config = dict(
    d_model=896,
    n_kv_head=14,
    d_mlp=5376,
    norm_place='pre',
    norm_eps=1e-05,
    qk_norm=False,
    tie_embeddings=True,
    optimizer='adamw',
    beta2=0.95,
    decay_fraction=0.788,
    train_tokens=761900000,
)
MLP neurons of a small language model. Each row is named by its layer, matrix (down: output weights) and neuron, and shows model dimensions 304-495. Each number is 500 + 40 x the weight over its row's rms, rounded and kept within 0 to 999. Numbers have three digits each.
After each neuron's rows, "raises" lists the tokens whose logits its output raises most directly, leaving later layers aside.

L7.down3166:438498525604550475556494551527494466498457472469570533501505511480522507504468564503531492547498571504487484530570505545524495521529501511455502512479529517535480489505584529440487491508512572515460459443526486380470362505517539473549536528472456451461579497503520441517507455579498503522473513464452448585524458519445505480461490454577526486518489529499515506562466463547511541474521463489564604472518462531462487522506501526493509507495507449573525425471538469466492462456536516471435419478498583515502511588417483501457555522491543481458528489492491473479472421469464429446
raises: " whose", " which", " whom", " why", " itself"

L7.down1720:459560487497495487518451551484555502467499377527616554549582521533566479497545487468484421431507489525513485520522526535392411493521427579528505468489436512567521481545539631518423495463535495509467471568480516584492466496502555546533437531522507473469557419501483478459529446513538387435516526456494513520525455506444479607471554504470489407531533457474474511535442558502494456587470509476514489530501550548504559462425474461448540551532483490485536428499476480479529486485445498481434504472453459533462499544512510568521488462510455470495532521510424452524560433432486523491
raises: ",", " and", ";", " as", " ("

L7.down813:538504508572497504546455494479536446500482284480542497479728522507474475486472468520507455477533506530520534524514464530459402462490512513501497462480537506540463477529501696474425540489524499495537498513476524481482500520497488491514488486489498498552492460506524483524508468554512497476521484507423539485483502480456482567483519485514412353523494471489502499528477471500529532514505513587578457490514530542464520485473473461519524505524511464484509481523511520454509486481529462506443513501511501498498501504538513710478501444476498506464438486447485467502519491375487526465
raises: " (", " ", ":", ";", ","

L7.down4425:543508419456476561488441548453510490513567487538389506535528441549506468461505573512488465527460522518509553515527489461470479487493494505519505531432524488415487476483478518531529484479484490462502473457493514484493492482524498510488509540474576496512540530473533474463542506581504501484516467522484513454486488456539503387523551441480468521533523531464448577448509444468526545502509433496530531451431474514511444523541452449447536578460534510585521471509491464595566422482461500556499479445582431522541479509462507471519486510459498462519469439584541529502490495463494393426
raises: " two", " three", " few", " several", " four"

L7.down5083:470502502567520506488563466551539527523502366510486497481606470517485442550550566515429558485500509546523530561475452543521468465528458440483540521487483528527524543503496544516499494422551504537481494465483508608480459465407497494444513535602512490554524547454505482546547494486533437488476543568481492501470522527496508460519447540485489361444484475547515490529491557511423534441521498507481525513504392450543501539531498536513484484499535527539463473555511536483495515403472495487508505531473456534486492508521532477505466485520471475530480467458490484551572507524500549462
raises: " which", " a", " the", " these", " to"

L7.down1109:465565466508529483463447484493512484556470469516437433452496500508438537464489507441531474531555460438551512514468504445451530477508495496482502472477478441496481495485483641513506470409504508562445536542522529476566536458455485486457513515455557483583545533472513538429554524549503537457413477543488507507428497483526519621443480543505502506476501458532520489558480515556476533509471491456559564512490524582523526539399471516549510585522487490478504426472501516507552459543558450536553449490539487525480506522440494537439504466563483448457572488505462474535506520519518493523
raises: " them", " it", " their", ");\n", " they"

L7.down3948:518514497601502514514463464480528482469456272530504503490770479502466507464505487498492479508539501523540476499478485510484453486510508533532512457517501486486502486520478683481497500517518507441494479523495491487492497484515509485469486513503480495549510477495493498534512476473496496480501504469448504484507473503477503567499503522505461355522491487497548492494498500539536528499505532537524517502446441495459532505485483482493516470497528481518478495505516494491508510490498491494449514512502506515461486506532514713518488499471504484492496451518482500504498494449475520506
raises: "-", "===", " The", " In", "The"

L7.down361:521527622490447465500504540517505483461558493506566464460499519420427442491483577486568453474527483445539520538559533485545424437472574527571523537405439493547494561489555484542509468454559435517452536548489443494510460492421493526497477491496539560484536511495553582541454544512564568473509507488495505525478526498539480484456496507505535434535539420466483547482443561538555523491463478511502520436545476542559512542549530422497510473497521520498543470423493541523622547465541512569505505486537581541447532592450501456519479524516492561469534527481505476543509540415514536525
raises: " left", " right", " hand", " chest", " ends"

L7.down3374:479511524486527509496556530506579559568485359505510466469503562433469460429508494487462526470502474428519481491503489484534436512503456514454550471455553449504529577499489500528464463528569485443489473501496493585489549499588506460482485446480541506501438474513550472556425451508521491476534483460470571498536554468545474538534523580577454394485534499537428504466484496486519514504474460588504496468444484469467488550421474516538457502535518584474533423558522484519445474501492487531528541508490532532532450456519554529549552417519528527535476438530505423492518468547485476498
raises: "-", "==", ").", " States", "\")."

L7.down3165:448521500454538452489509487496495573578507504541412469563403516458513456505585567496446526503487508508535496515471546533590523550498459477558517448492512437587525459480429448431481414499501540543439513558440492444565498463538475551462441500543517487573453448489504432639562476413474540436444515447472491460503572563523470513519574491569478487482538585444548522525449542480542531540489492448454463458430485497463533525519554631451497476556484481502492478500440427591479489482509535502453483487508527468570535465490498450511459510434515510556409485553582469510572464441454503490
raises: " southwest", " southeast", " north", " near", " east"

L7.down69:464493448581509481572520463482562475548513495509497485548562495505503606466511507512475501521555458460509485468457483472504482432499546405452496405518522558500509511465484517535544466496532507524452575517488493416540475514554480469548547470491523501618526516497473444522503466563543468471446516513459487517446539516591502500530563474525527518481487576464405473523555477440512452458530564515502456465536463565548545485532470474497512524483450437493450550574563458532511550446504467569503522480538543493470533509484473517367487508474466492459541556550461540526467511491428525491
raises: " them", " been", " reached", " proved", " their"

L7.down249:400500515501482459468523502450475523555522458504531497503492474487554496484446488473466492571517486561486474508498454562410515468534524505539489468486468452570534543507548469450465473468539551553466480480479584437499479499435525513526504513498522472568565519529398483449530525518443506563427546491543524529508484499465430463474471532464437459459425440455514480593426532465497457486524508506524541519550479477527449629503517513465593431534491488470483393472473548459438539524557453505480496511555548479440471522476572449486460557522443478562430479460499413589471507479588521445
raises: " it", " itself", " the", " themselves", " between"

L7.down4733:473448479541463422441530523550450507482519488536488520487404531528543420480488525437511510443511479542539502496438511466529439475445497449526509477471465465580506490548448531450454457520509490524485418501451477506497518490466454542502451526519547509441481465528453479549455505509507476435528486531573507503497491515426434560580582540464483511510500538415487504504461470445539512493513519506532438492508495537449555531508499361518466479470546473414520520497474483461496541438474421441488489524519570451503457470518503583567526535508536521481457508536398528545541467519490538537
raises: ".", " of", " and", ";", " player"

L7.down4633:504565490592480504449500480547556504550553473498463513474544446508519580517511393502398525574492532487514440483458516514485485485516506521519510534468543584482519524478508415553484550443454495501472556408487548518553499518521492467510593514527505472495513565523548494460616517464483551564397559476487534516507508464539552550496462480590483405449511434499551459524496513534407493479542506362456537508539500527496466510542458520476521478435496454482506514542416503495473478494497488487445483573527490565505471517445499394460497494535515514457481553552525476497482519395519491575
raises: " them", " him", " its", " their", " these"

L7.down3523:400426531456422494472441413527505514564547446521448522489478502511479503415585500475466586508470486458567455604544520494445498400493536510596456442498535536475509511512515511470510444520505504504515517520531464477458597492597490502545516490486481512494427571452499521482501476504411512445455481535456469555453522524480505523498530509453504494537519536485524454597445564582508493457507589546495489502479497559487467511527558495550475485483494481406493566550514518540499460413538518568489512533468607457506533556513441506513536434451522468535471517460514503529470558492465502493
raises: "u", "im", "up", ",", "ip"

L7.down3861:492535487553540489515532496537475494440529553464476545540476477531503553509580493474453494541457489563454567465529473520456469478468452498451495492553524525469476510480537537509527586505450507479473470510506529569474519504450522488485619517507430471466572518502447448419466538482570551509484492574512544536577462521467475445462457486544441507478413524528512472451431538458464518424451444502504508511484498527502457517560504581516568489455487559555560465467512499486578476455459505509430530526472554490558487458461520449435526425484458475503479495533406474490471527543532493504
raises: " which", " however", " whose", " showing", " beginning"

L7.down585:479522535505470487556574562537505465459421522452545475522492480542476527478522471524438463448621558492581427509518445469477447510427512536547513477505462544468454484465524622553478496516519454531592463459500469501570474452446535443475507497548554469502509506557531494434576438484478493497540533521567536491485459501451532516484548506470583536453508497434497392428549493521574543530461510472484495481480486517524498470546465513496495483497492452513516495566522448588480552447496487437490439526572480534493499473518541493578477469536527532521496601550525540434484493468446479557
raises: ",", " time", ";", ".\n\n", ".\"\n\n"

L7.down3768:518498508580487541559484497487485490492449307495521520494756483498499562464498485499535503506470516496489498498440479505480516464502495535523471470497485514480496528523483483482477533495498530510512506476492478503480522487579534482521497485486448506514504469520468526514500491454448505487482529502457486512458507489492488554494497532496489356544492506494519487500504479511531545490514554483543475504485383512486509485509509496515493491536528473482523492510508499486510501492500513504492516535495467524472479510517496577481529485532544496478524556495509527473484487518471494509
raises: "-", "===", "|---|---|---|---|\n", "|", "Mic"

L7.down1003:514496492483556535539548519531499457523521452532504534527531528491418540549564498515523515544553448401486564495467485524526498544490485479484539483511465492496458486488565625544544424538532471448482494450505469515513523558546448517477494463533564515501523497468528478464495503470537452556453471480442471467470532493479554533557452477545424541430482526540483488511425505515496510562534423508520511468495488454521456481506508568505443485499517487535524478548563531496487523444505446595458520560576508506469496456528457571518452484534524509485513499551424442515464470522475496469
raises: " This", " In", " He", " |\n\n", " The"

L7.down4895:515503422594530514569546518572566461487467374513510477464604430470518540496431469503539467459519561501548531494473509466494552470395502534478513507583549480529474485457521569439505511477445497451468487495488579519476515499521487470476514517490518540570546451493563516516540485469451474508489424506452516492507484509494445544511462556523476368533504490488474466514515552534478509570523492474541414525531564528466539489515528458487488553464547493459446603543544535487530497451556481437522481471479562505505484484514479496511491522525429570475575451479449484500494436434534506559
raises: " it", " a", " an", " the", " "

L7.down2903:497549512507529568493410534548499442516488567486495497474527512551479488453468485536481523485505437466468577464477528521513496460508579480488513492426512470536541505566524520581483536573566460579506555535476472526565598481489539493528388466479516494446555459451519454519488553473562551488535431512489511538511452581462453447503514499516524535499497521515461478536475526493490497443463497511475501490437425535517554433474510479495543492476516480465433519449492537457506479458473554473472501466466522425467521531513488441464551463553516509517408542490467525545499518503490477481
raises: "rap", "ale", "led", "ras", "rum"

L7.down5278:473486499538532456518492530523489487491453493513536490486514430499458500445509524508410528535531509500552498512486535518472511463482547585508541506440500533433572486518564524545501546411448496570486480452420533434472454601470475461552514436484477440472523486461559549412538467479507452543430534366533508503528450491493497504524476538483520451502439500514480454560519552453547494467533550486587471509467496510459509477615519486568452507486428561490518489470595446468506503522456448549509453506483514487465476573499489472518451530498478500494588547479439456479438523459478504516
raises: " himself", " themselves", " it", " him", " itself"

L7.down3095:492461477483467487575508572578508449559556554535556481465540479515503511473485490519527504514493467430486459471396486535423512507523518449454501453540470508553463440546565530418487476531487478552520478509534494432458475504554491502562431530474464494539444454461546537415422489455536451510470475467473505475545503548484484487507472441510535546484481512501436488518461497552492456493513494527530501477431418476538542500454439464519522562477410569496498479549524483527507491476502527511520445487498525505545437465465565563464548547473539458504492496467494474487511514507526506539
raises: " they", " that", "They", " he", " They"

L7.down2530:526547464543498412525601534497455463519522580517474492471456533466487544497494481519536481542476444459484539435464450437443547472494487422432523534501450422507482481529422493505487492432476486482507480496489479434503516459458516496511442524548456490568584481445511467484528475543543417506491510527459504538482507510496508459520530445479507559477525446511500495459475523506537455493553507503505513458547466465530510474507505540556508557495471508479519555517579528508464529444506556477499493508570571440465586487526445472495509550494568416492536527479466459567491490503489523504
raises: " they", " it", " that", " things", " you"

L7.down4816:504550521413437474531490542484471494499531504452452451553526471502464516435468538582488400553449558520496535449482532467545514510448546513501486470459427475489434529445494492440517475481523552462484460455488515469496421546478555448593521525498497460481529527496540472471505541527525477514523537507497571478499438440463531438457493457520572471490473537479521565465536481543577489476487572488551484439424461500565526519546443460459485605488609504549548490475566491543504524456537499497500480468584471546542534544468419440419483467469512461472487508545493514523504515479461523435
raises: " many", " others", " them", " several", " countless"

L7.down3389:478550506468531451485580560476538510476475452488460396524545493506422466495489464576472506475504494527510544479496450527510538522479426538492560503444487569476481481457480552476420552560559521508485546466515493433553462552487469530455596471526476430593506458532461478510519474510563468524530496498506549520509510505487540476582488516478449454534443532471483466481552465493491508460513476522548419463528465477459499448562430509544556461543502536541493595535482516529542492464502452494575482543503572488448459438529490461480491535477498474471446525528495518509443533574551512524
raises: "|---|---|---|---|---|\n", "|---|---|---|---|---|---|\n", "|---|---|---|---|---|---|---|\n", " Total", "|---|---|---|---|\n"

L7.down4959:513547496586483489527491500506510483484470272514509494481800497494466524443500509507479461519566493508544480499469480506487501489515505527529486471508484500491493481541464668470474496509500480457485499520503478505497517495513512491490508490495503501553496499502495501506519478485507499487492491475480485487498463509466498557502510500506472359507496492488556496490497484540512500512501540544518509495409453492468511506484485484489516472512536459509459504496479473505489505493514510503461509499495518516496463511522501700501490500465508495494511464522482495512502506460467513510
raises: "The", "In", "==", "On", "==="

L7.down5264:526514569471508526529500452446474492449521571547547543530420428491483576483552483435511534447466493496484505543526525415460501469542499511514518506502529486536488483481536496458494537509515483464494495547553530557523550485519470545569505478478445506516500519489445468515477467556487541408541494475532479536473485476506492528522447482536499522452493478507549467526497504511559509471487489483548502462513471524500541514423560434453547481485437546512514487487578528515470513535474576479508523493385515478536466508504528499524473485486477473558476458502466458489520520515490489561
raises: "28", "22", "–", "27", "29"

L7.down2972:495536491489488532485528463494495527485536353489500525558680496529430484567504519509508547442485475600583508434525472468523475524503479462495441464520524552485448514507494651538501528458524552517527500559536510541484494501527534552492450489476515470612434491456472493533472434485562496515492535479522514573516523525496493552503513517490428408478523528450500512500510498506452535477547596491514505482525466562481498515504581488465462465475562478464463413521510558544480523467536547436530493530483455530464503418550500564483523452506458447520465519442479491404523497478468490563
raises: ",", " in", " a", " an", " ("

L7.down4083:527483458468430490503529494514617452470484377427490511503534474395453451524544486482468403460504564475506482518510548530514559551570492462516488463403551446502505510522537527451503481523542499540515443535535534484506497555493499470581480471487470540518543516499508469486488589495525547509486376506602503548524491521488568386501442535471552462470525536428478584475514435539571534506545522504444525483473497454537503575561507478483513517499452536462553506518537553492458473467533498466500496508477462508485456484478530458475543454546490548503519530548552597453474425518466524565
raises: " five", " ", " six", " four", " three"

L7.down2252:524511535468510478507494554517522437531439523544533415442521567488449460489411443488509485515534409439496573507507432459502469461478425512459539513468514468436503462454464543552510504515544555505511517489581463536487570500445542491504556514477498458455541541565504476490431520495521504418558474472473549476417450465555522477458520479556482550459473389549484506454413540544527512517460472550474485508520499512440437513524475506471476561450459520510504519572518465577588480452471458475502511485509519471567478492528489525479513460535495539531489499538433547536469472492543440494
raises: "y's", "ies", "y", "ey", "iness"

L7.down211:488524487532507512509538500602461517528609448527568464493529442492508505469520523463469574530490484472461483470493463515487467461536495489472470493516539504527520474546580471458538545507528418567526518475469501436479459506437469554529547462526464544569506466491561502456452499506479472502443523550459527496528544550503517501486470495430512472503530559461543497525504547501442489536492494586552537441523473482508508504540460512543564499496481427491485460519520494487498497529499466546528510490501526482403519530523441521489546558481519526522516442508458480515483524516546519505
raises: " this", " it", " these", "They", " Such"

L7.down4291:498502455489485495545504499593492505560569504532529486475499506509455532478476554458484476564501434448511540462450496550487471463453590473548480456531523518530479530516518511436497483463443493607528583439509534500450481556508562492461504496467487506573483525498551462442498431490491519504439515439486604488522546578527567545467455521501420463470423545543468526479459530537543527483516450561674510470482504498451490557546486473555493534453573412446447512457462548513485473476562488551542492528506500507514484572524483475483533490538546441486551528453482408520583520481487458514
raises: " there", "ings", " these", " it", " this"

L7.down5367:509485550553502512507520530484534499433426350434506477472526488455485499477507511463485470472535476566474556496500508514480482484506561509513447534496484527577484473516589645447480541423531522507494505582474483496496498523481560540524466450510455453547496485535376538496550473523521386471527518546543440436519457513467512536469477542505507450524424511462558489544506516456559502477488528566504462538534533478513528582520474449508475485458490561569492500514492511471519504515456527550502458531507506495499470430498497635485572531470523531465407512561511498447571492505475521504
raises: "===", ":", ":\n\n", "====", "=="

L7.down4222:488467520511468513477524524489562487543502447458479436522483412502500517495481514485495450514520486541547491465479622548501486510478512496510483489463516575477462474511512457544498451440480529501498513523526490445478500565463523485486482531537481523522626568478545508466522493421462512579530527484478549459468508616515443537509481476515455372544449450499529441479543489517464476409485500459549458498480513554491544431521500461519460536565478480517496542502447478521487541518568440459532453526503516407464443517510454332547501503506444520498466526524487489488512495547478492465
raises: " the", " its", " their", " race", " it"

L7.down2769:480459539549468459559566481509505494532428490508495464503489467485510542501494457394542527477466552448479553557492522495457491546526477454551509490448532513500562504461437573518549472583506544562464423563503504557548487557545548558532465440474498471526489539529500533483544533485505534531506527571522451502479469532560478507532478518504481465479454500490540469477489494499510512516488560491509550497486489508489551486496536481487476471476490531450510492573515473498492523523494513441510491541432550488497448468510464533509496516569529535523496552542504501535485532484459485473
raises: "202", "26", "201", "27", "29"

L7.down880:469523455488520552478505570524477496531530440515434412535572442484499552471520417517464517482395527520498501505479543506495448437522483477485543489536556479431537566496527507432486493410485551485619472573580533514531475534510470560392534557521529503452468480480504474499550515511457511467419558543569479483525509505491541549450552497524473425457460540423546518424484524502492476437521517441479461502458493518491453528565538494446485502393482498578465454484487405530520491436508525536488452492534441541494565478468493508494530457539458453552457471565466519531539484533550522452
raises: " other", " many", " several", " far", " beyond"

L7.down192:501525527491472460504495437511481476473520434514460506597483475509441500508480484545505527507510489430473409511466534515452525526510423453470448544448524479475487489543502559469538540489546494449500476473512500520456535472468524509508497525552522478495478519526452522404534565568454472532472590476492449554558413508421399520553477468502577482462440472524503534533405592510471484452531470515517465511484593527493454521492495494489495421457447553502481458477515525561537464540453549454487505494516547495495515623578506540432602496502483460522463498449460513518559519512596503528
raises: " again", " whether", " whose", " which", " who"

L7.down2318:558560451508477463517489468543539466569530595469543521485460493505507569447438476497493495549492498510464468395468465505548447419552516428429499498455530458465492469470569478463491488572460506513490467471559497470505519548505484532538519546523553559466504452581481481450549438483501513467448470515530565489485532516463506520467490545573480496516541457569496514558531544554520472488575467569586487456496472471556563482455436501537482471532515566453465511485475526541563478521531483541516521464419543514445494463520503492502619514525538421460510531489520464511529520477583490523
raises: " they", " she", " authorities", " if", " he"

L7.down2605:554581461500552548543492553522552487464441501517502526473539485537487517442435442483454525535549473471512466503494497472529489496481590453532558458506455482559468465451452685448432482454478464517589526501511531372555512505509506496499463495502514466540470483476498452512499495412523520443498484486515549470457470624530568521530406565534433451516495509460499522515529538586438515466486521554660467464457508536467527503473517454579508512485530458516460557504503489533523512520517467542493491510507512506479460493497443564472486496567550489498513524471475450533512444506519544537
raises: " it", " they", " there", " he", " we"

L7.down2149:472450604490474571474613534572466439487455368517482600514485461508550478489509513511532503473562547441493573501532512529514549530450537553470528468500468519490458502540492549522486540458522494560399555527554503509433467526471526493442519426506513514536464462501489527511539479535491484466446565484458461553477430489535493522565485474483485427453546526518522509499462527501476457552468513441526556451503499567521466525437486538431513506452452521497449497491448616441484515494569507519535493467468514530515484467527531543547552553553431525477457462508494585510442459479490469558
raises: "',", "'", "'\n", "'\n\n", "’"

L7.down3159:537507453414429499540478506485559492505450536538490448514483473509549504535483495568507480429472519565474478477507530508566567480452550443493470519570535497546488481459478422504441573563452560508468510557458487452458545453417547458516464489477485507528493566522507589563482515400486550470490560484475492523474499537527492475456513477409421423522437429529466432508521518514564558444558472505561479460464550531476474475503497542499508523594526488477528489531504463450527494518522511493519496534514495460500556453576525420511502500511484445493472562428507437516498569486477504487
raises: " effect", " influence", " impact", " significance", " effects"

L7.down3226:542497522494452558491552555483536530487481516502508528440515541426513526528505485468536437515486517443505522485434457512515586486437437412500555503499475479557427492496455511520487500485517451492481475534525492514433533503494532517562483522528495501446466500507445408519509507510524459522551399495524510430502503522536530494588519443434519498485469516457439487537492553499471496460507489477546507538489526519518509548555472513544453510430503621464538514469542497603562481554414516525453519527568472515519504447528548459488483471535552458512490425437505527477541507571518547522
raises: " they", " he", " it", " we", " miles"

L7.down2988:473576507524513465465487469505536496543552422498526538533520467530508523449510476481398506521464530531511518490479448558506440490578451505539539454509561538526480455461458456534452505522521449483525565494500552455505498533524459541484489546541544496518503551541503443471522491457525582534503545486575510476505523511508521521467474500527384392467572507490521506528487511483452490441493552473521470513489519520485544520472505542433472487481499459515486451470370434588476473501489503543457462517447551544491472539522456396517536502495499512545541517535516505511571520449588522551
raises: " the", " each", " him", " together", " his"

L7.down1166:518515547534560537486573491451494440574409457482416533563487513504497542563520507489446475452583496534519563492489464500517489515544503471525526490474500457470493518510456649430447476467495480526515463441496511535526448523593493468490455460520595460490429470514429475533546523541449446453535506489528431530469479445519510522506494431520530452442585568485517496446472493470513530447468434382609417591495566550540437510470531507587587453474491519492471464455535557461533504540497495483482497487440521465541499401511492615460462460470499482484427541564417507508566474447503571521
raises: "\n\n", ".\n\n", ")\n\n", ".)", " and"

L7.down1413:557499492549595429483476542495458460552484524506509511540463562533511479525481485509447525443542452467530502605481471501572512440488511493499506493478454491474457477471511507493457490471463499503554457504507463513440578449456538473440500559477516457421531450505492509485465500506563481468584552486513511471463431506529460528518482476439501534488491540517509481428520472534552444542516547529472539448502447525506398509542594534501539511529476508385536463534482489483499518422467534414466522485484480462410517487563508477566497465508521472494549437413562476465487446459511532417
raises: " much", " long", " few", " far", " little"

L7.down159:489505437543544535564488475472509488430446330482485454507658480460483510489478462520533515519498511489472467496536483498495438510528495490533600486501501439532455514539544606494467509523535542459507491528492517463506486572480515555481459546484483482536512511525497478489495502463477464435552453478436524492510510519527498568538464505574457359521529507471522474441541504578431557544519592476564451499476495544462521466465449490563533534516548469534493484537503548476492516506492495505483460555495451499466424528460513577522497485559551531514473467518443460454510494461502502523
raises: " it", " they", " he", " while", ","

L7.down3320:469468502458548496566470525505482530483498406479443436501526458512452458470538419482569473548556542522442450495553469497483501438446511544425557553532463463488487549499463482474528483486479497539550520541574497561592518495525492488472553523458520528478494485493545539531502514460479548509576526440466505420500471411510540517521524424525517493543534570459543586442549495493520482473488464471524475471469548526535470456440484432530462485467551419518455506561530565479525516483500466480558520453537458536554442522567457513525431548487523549513577503554481498489516431481437498522
raises: " others", " other", " many", " numerous", " finally"

L7.down3906:510501468502475492472512424520529504523475392552462456487486468543462572462562470498492535502412591504537410527425494529495457460525488482610499515494475573484459492506524522556492573516468499497478550472481530470497449543524447488480538504514483481520480493507502534499504479493516520454417517481492566446530449492528457520452502460561507462525523508503583484503480508501441532473485502453463447590506477568518505494530498489490503599540517504536502505475493457525420514455543506516496502535529558537561506490485468456464528474543471523544499500556455505492489484408454515523
raises: " a", " his", " the", " an", " their"

L7.down2104:553458509559544488523510497415549466508457512442486477479513468495454491453578567434478533542486426518537537504401457474577574487485429529455548456468526532461480482469557593506501485417477522480434537571531497540561488481539585531528563489491566507440483506482510482542546492529572522465594555502485498519525527486507559502487471523478508556479443509414594528520396562573533548402499508509533533504539487536537502504465490510494522495534546474559538503486525572501518509558496473458426522510477516532502485506533496484459514537486456535443498525555426481458546463503499535511
raises: " strategic", " notable", " role", " two", " include"

L7.down2131:535447521519487417448496531454554467470513431488525464455558495482464434582589468444453494500538515480557557534509444572523466537471413513466485491485500519536501484481492639490493505451496440460464577488551504523495511510524410475495536435537480475532520416458493491491550441524516476505580474452491463506509490549503495539546468549456453465524492539471536460521505546448572522487451461547527441462489453481531494486536525516541498414521516473539544556552447517454521540464545460506533490552470484523493475443476468504537462502448515442480494599525449468438464508476544516598
raises: " Total", "|---|---|---|---|---|---|\n", "|---|---|---|---|---|---|---|\n", " Notes", " Turnout"